Part of a small language model's weights.
Training: 491M tokens, 7493 steps.
MLP neurons of a small language model. Each row is named by its layer, matrix (gate and up: input weights) and neuron, and shows model dimensions 48-175. Each number is 500 + 25 x the weight over its row's rms, rounded and kept within 0 to 999. Numbers have three digits each. A neuron's up and down rows have the sign that makes its largest values positive.
After each neuron's rows, "fires after" lists the tokens most often just before its 100 highest values on Wikipedia text that the model never trained on. A number after a token or word is its count.

L2.gate419:495562527514473463497521503499469480545496484511503476520496507508514510489474451500489523517511509501489543523495462548455450483488460576475514511500469508515487468533450523491545500519503545528524477481538544464494483497526524506460447477492468470500478500506516472532508489508476533486495488494473454531485494477511542501489510496530523515545517537500490480495493509478494498496456
L2.up419:476476491496490461499502513525524461493485484545509521489503507496465524524446499452503496546455513537470497481550460485499525449538510545507490517596490513522515508512470542544507534518504518488519476473479515481523521522522490528482476483472504450504530460487522521475502535497513507462503536508484502531507527454535553484532493497559507508498529537539514503547436476498516525517493
fires after: "." 28, "\n" 23, ")" 11, "===" 7, " \"" 6, "\"" 5

L8.gate541:522480439500549486495499499487532525527533472487438508460503505498532494512486511501499471504504527508501534459480484546544514517464512479486468530474481490479471494508494534528496507481516515527522449505487482544465457499471485473495545509475488519500511465517473503452505522519466517490531507492474536510507500517512480498470481490482521507483504498515496508508509515554476508548514
L8.up541:509476522516488477493521490552483499513512462475468500551474453547534515484516466547555480518524497523467510540468542499498518544520504514506469532509493541539472526488551549518499511552500532512515517531516540520471475482494486484504430461496520480456491513524489463486496464504526474493513539525489500499481526509550499462485498537477529501482485522512500551533520497479467472512552
fires after: " in" 27, " de" 23, " re" 8, "c" 7, " it" 5

L6.gate265:527464488530463510481466510500531523518489525502466503518526511479509529533498505497490498468517487489512491518467493440503501503508510551495482546473501498505471491489495542502538551498497471490540477503465491465467498460493515478497522524510509495518495471473476524450502477507494547507519514519521532497568492519469536511501476490518473460499538528499543481515491512475506490497485
L6.up265:494485508484494485475485488469513425492497504450512519529491482526482497507524490458495511497543518507523462479471479537486485461531511482532486488550518480510465473477489498494499466505510515492471476524488501540470475509527506479519515502470476499497477494471507441497477472469489510508508500508489518501480470466500520460463511499521485471488495484467468510496475513533503487438516
fires after: " " 37, " |" 34, ";" 4

L4.gate521:523489507547496517500491474493506489538489502514531533531521519498549511482525490508507506556511498524498493516503495505479455486497536485512522539504504478479524524501496509479522458446482509495483462552501476517534463513508482510519527478510479512522494489530512532557510459504446519522518510434498485458460480518479501474528502522470533533536530489513481485513494508540526488521501
L4.up521:551461524489502504507484470523515515479455491497539475494568492491504462465482509544509500529471502475492541518511505520496464542506456505521478514450505521551492478475512483507517479537478493506487474521516500489473468489542498455489480476488488501514478509542489492470483494497487498524469502496515470477491501552511459523497538533469504485483456521533529492530515503485510514521538
fires after: "\n" 52, " " 18, " st" 9, "|" 5

L8.gate38:440507508523518507478510504491509550473488510465506532500462524480481503507497500519525499496532461489503467528512461482559501458492491504516511514490499541535513488495522519494498453459511536512477509495474499487471494541482458514463509472474489524507524492489496529452550565528482528502523507471495481566541496510514486470469520504516487473513526496510477484497487505501495457499464
L8.up38:512517495549554479525511474478456508538489496472491539489485536514521483472502525466517481527530510493511507520506543528466517485492499521515493500442470528449516502492477558511489507489494470501493513496496507536535528481495467507436498502509492528475490494505457484527513518515520475475478467520473577469501477475490543466519513493476492472526497481486523518460515501494507452533477
fires after: " S" 26, " E" 20, " G" 18, "od" 4, "y" 4

L4.gate573:528520494531519497487454452453528496520477501487472521518507538484517530477518521467495490517531480509531525512507523497514494497513491503523475496482511518497485507493446479480513485501490526526491516519494523530493496480503521500536506505519487463504454489481483541542485465519445480493494469465500513517504503494579538526521490486508463502538553527527506461503492502487499506500466
L4.up573:492495473469526496525512520505493496480478509526523482560501490478512503473534472507487521496504500518496481477563496478517467484469550476540507479477466514537475518468525509544486514497506555517511525514465510554503500523501543516447444517515499534460526497440458485501515526490503506498518465507449449499551492481467503442492491480493507481507551510496496490494481498498524498487527
fires after: " " 53, "im" 6, " (" 4, "ad" 4, "[" 4

L8.gate491:466548462488516518487484457519463515513484508555548528522529511510520521509519505495528531484464475511476470538476508475486504484562530532519497467515470463463493501486506508514549502482502464481497471498493484559544479482532493488519509529515482546495480462512471484527542473524526519480522509496522554519480516463483500491484484532513492514516522468485456497508489545543521476508529
L8.up491:535513512536479479487497481506490495505494537516504497480494525513482446513509490536505476534542500554512520497430506525425484452498527495529471524495544511513463479518490521505521488517485493466501481469490473483484459467499535493479469496480471479537473485515459525490498485525479479490489492500533484456550513503527513518462507488486471499525474489459485485463500470485561489481520
fires after: "\n" 42, "n" 5, "ch" 4

L8.gate69:493477455497527489524487464489496501514489489475537480512506506460499475562426539499488532490494511490490510518539491490517544507532511486476530535453489505468476476494547542458459521483472522521530486455486493530490471503466473512481469496470476527456523491498517518463502490516475491500503494508514524555509477454454515505515445509522566489503497502532519525517524493497520510488495
L8.up69:485470497491546452505510502502510474502487499472536508523478501501496494502488483535483521531522501511470445474491527499514507460477490495524525468485515516430480470509504494510497496490522479492532490479506471487542521513463478501466521499465533540483489445485519477498491479496547491507444554535540445487513454556480490465488489444504507483474491513553504466489498524489536507479509
fires after: " in" 26, "ho" 7, "y" 6, " me" 5, " or" 4, " can" 4

L4.gate416:510543517517516494503514478530476484516519485499476525485516495465533494512517533475483477532510550510516524510491526526521510538469501484468545522479491520514515509460453529522482509473475509529535474470534457504502496508461509489481529472483510518520516496576506535498493490442522503556542494473514529514505493534513515511490484543550484493549472504460495466511529521489486460476508
L4.up416:475465448458487475507554511503496463449514484505522486505473476485516499518496485485497481533501491468459483522506475519465462495512466528477553515490484479503517558548481520495502485483448490500508491504520482534531474520461516504468496469498516493493485513510497535569513495458496500525509483501484515501522497565491494487540518504536485516482533449527500465481497503469499478481460
fires after: " " 45, "ip" 6, "al" 5, "tt" 5

L8.gate5:525453507541512488498487511461488482488496513476476448473537518541517511495501495504484524503497505517525506519518509540498515482494500483463537564538470460473535492453525545487472486530514451466545475487494488471505522480535482501501548517500511486505564541500488493506511549521430532496534462516520508522498486465508536499497462503505487488495511483486498512445491526509494507533497
L8.up5:498527501526490501480520542490528505502475504529534536492510495473485530491463456474426537472457505521524546524500486533480529519511513468493504516500562514502508505493509457444514506499463496505492512477496485538501461493484458505469474470503508464508494539495488533436510501512465542484501531565507516525444527513515512507453468510492469492524481507500528491511547547477502497508534
fires after: " De" 15, " E" 13, " con" 10, "ol" 7, " La" 6, " Be" 4

L9.gate117:460491495489493499481483496493493474455506508519529500542546491506536522492448505507474495505512480496532490502509483488480472520458514504491472489475499485513543460477498489493471482529518546458492453489485461479523479539502495420497487473480522467494493550502452521511512503487475529507511485483517492485490502499472509460565466529514510510547517507473496497504492509489532515469511
L9.up117:479474532464546528500510455498518490505489440467487472519492465439497461494533494516522534523480449480504485521531499472500471525495524565492475500500478500518491491463487468484531487531524483508518544506500524504523502505483502449489482506500485512515491510486490535550455497465540490475499510495479477489483491515473476497493508541539518519495497523496491459499480495523493499528493
fires after: " a" 35, " No" 11, "ver" 5

L9.gate73:491537446474538511455477522506547529469520480511486550508548512506512484467503438498474498534476453542465490515513523498520512479504509476502507499470471427509476515479476525522455503526508521497510519491503531488495490498516520475484495525525513493505513486528485562499508503509506458539485506481478478505550495506466519509451499494515529487496514502471508476497467484494536496463515
L9.up73:489470506491497517489490547470531502556523550453504513435475560460516529508476459510504498482525447498507508520500482506495521503507519520513479493544532491496487467466510499522494535568531544527499483546512514528473483463454447472482495525488515544515478538500496542491510464495504511457509499491502489515512501528472498493508465473470505521521517487500519496539509476555478499497514
fires after: " " 29, "H" 8, "L" 7, " E" 6

L6.gate290:522538486522477497475501500477483461493489506523506498468516519547503482534503489498500514522492461513503507484514499520542481489522541536507509474527476511517475520505498468513476492479507501481469498516460502523515473548527473506479503474508504490511529544483473494474509467517474545491472523471495471502516479457501469486515480527510511461540501542467482476507469488508490496460506
L6.up290:532510518502523533521467442509479496459491503493498555499499518492515462501476529478494491499517454503503503534467525497564504518551480452497493492482483515511481505489474493523495504514529558488480474521486489499551515513491492481447511482531503551483485514504501523477473458545503500476502532540488513428484496483517498495461509522556518503502469512530480518528510518500508541475461
fires after: "\n" 23, "." 14, " pro" 12, "|" 6, " to" 4

L4.gate496:485503511546465495528477514478472526482504429515490519536465492502541499560475513513511529531508514513457502489514502502457490491453530472488517514547507514489446469463492506502518541503462492487490496495513505513509465538493514486496478488546525454538512508537484489472478509498501513486525533523518536480528507523485513492518516463471512541525478483446474474521495541530487507509557
L4.up496:507509541483495478479445485476496469499506497477486526471515485522477511497532527490558484503526513487512483510480525533482518573518508494464471506454504486515473532449533493474490493472503460488485490480534554505522478498480524469502524512522521468481540491465466538514510461465467503473524470516516552483510481472460519487498480489519456479497477476475507469486542475523470435494543
fires after: "S" 15, " Ch" 10, "il" 8, "c" 8, "er" 7, " Pri" 4

L4.gate104:475479473494464537490465473495496486532506456451536490503506482507553508522487506507506483471483480487517462504481545529499456486461509484516517479523503518481505511522507489498514491507487535521540469490490454508519499483467436524511529510523453537476506528451522422501501501499479527472529512491455491478514477512490517495489480505479506478538432509500474469510535522544495500506544
L4.up104:528462491508489501528553524519462502466539480489463487513494491494503536496514500468500523529474507485508515536482497530524504505522516492525455511552475464483474464473508544450459529519480443504488508493497496555514532489492506496500432593486496524490478493503481522462537513499502564491500493505519474497493478475449447498482489516521544500497486489477537567508506479498498511532482
fires after: "est" 12, "ter" 11, " No" 10, "er" 8, " a" 6, " pro" 6

L4.gate274:482472481481523460507521528479520477509476469476542485544475515496499468516525477507520465543532489528449546520547487482503463483513459493450522496474453500526487495513537474492508503504458495489512485520531474464502486507487475493524501476496483531509486517463498519570501510466463554542501475489494448556501526521509512503483496527486536529558527525509488517504543523498512484477507
L4.up274:509535506501480466504517500478485497534566510484493545524502498494451539529523475468554477519521476513483539509542457518471519490516437515490489488462492544509498486501500470504523534523459517529513504511475489536482464521525505557458499496508498479510500480520496510538508517463520502539502516452501479511521489513527490520455508480494480536462549473553512545514523486483491517487494
fires after: " mo" 19, "li" 12, " U" 7, "il" 7, "ie" 5

L6.gate125:493520470543521469487465503501533486502481482513444508446526524481507522513487480487501453467522484536466486443472511491531487479496541471533509459496516487503526519545445499523493509484531533476513489488492504534536518496464485496509545488496485509497492497535487488515565505534535551508537531479507495526525494483487454539511469514500544485518522507532516485552536469503502495502508
L6.up125:500498543531511469510507550501476506546473494490528524470489462510501507489477498486502511531509520499510517505456512506458471530519490503487521510527559517547447481504520526509525513497477462471507484498525476457480510455480494514518496516537489458496490534501492487566525513513472506460473513491513507470516491516464507512498528470490533515537533491515502500492545504470513542519529
fires after: "\n" 31, "-" 15, " W" 7, " \"" 6, " (" 5, "b" 4

L2.gate407:522517495486491466505477482504479553497472497484525516485514500512512498512488499546468496504510558529466506465488508504516541491509440480508494496508466477502507470545480518498468536480519519524493473457522511521537517442499522509528496517514524538467513506488484517484505442488486498507501507512486525487472464521534490479502500475513502470523503501536485465499513496457527462510526
L2.up407:487533550522526479533502499552470487508487525501485499517482551538509495523511492492473563515483538552518547508520441527521529482498489486500507503480502533508484481483470497503500464512487493540537465484514511518498473495483483523497516470498492561433504487488556469481501475523489515464479509539471490519495508531531515513523478499507482534507510494522459504505513461444511466501506
fires after: "\n" 54, " 19" 30, " 18" 5

L4.gate395:487449472504508551465519427473495507521484512483496501505513485501527534476487493488476501518547479525499512511499490490523517498463516515496494463435558465506515520494469477478522505456475538514485481524545470527536452511504511477470536496474518484505480486490464502543542490506488467533484513468511502497509433516491562512488493510501448513488562483483525490514494504482515564448478
L4.up395:507550509498503502496495508490549509523479494536458496522510539503506478471494549480514510505513472534469476506534490500497527510535500511474439498505523469512485499479484498552462522465464505472497516470449516451505472520483520465536482466511501461522498534498477522548496488523495505505486482501470494475466501468499499430504500481525555533455471503499489469497516529529471536498491
fires after: " " 49, "al" 10, "ra" 4, "t" 4, " City" 4

L2.gate185:503526515513499520533492529525536510477505483537517465514503483442499492556480508545524485459461503495550501459484509440505548513558540461538463509477504523499475489487510469548489554513481468442496487524459498525530498496515515476505518507470478547522510462487528510460492528509499505530523534537504473496489471516479436521480494508514466466483484461482515499480505461474525465491544
L2.up185:508508505564478530470523456485515505501515491471478492497488506520545506494493473509480474479460507468510528517499506492508493456477487495532521519499493515502544576477504487502502515486501522523547512506504464497508479512505449483419544491478516513556508499523476501470504507520493446491478499490490516521469477479578505471544518518496517517505457482546473487525495531508516490509464
fires after: "\n" 48, "===" 10, "==" 5, "ing" 4, "\"" 4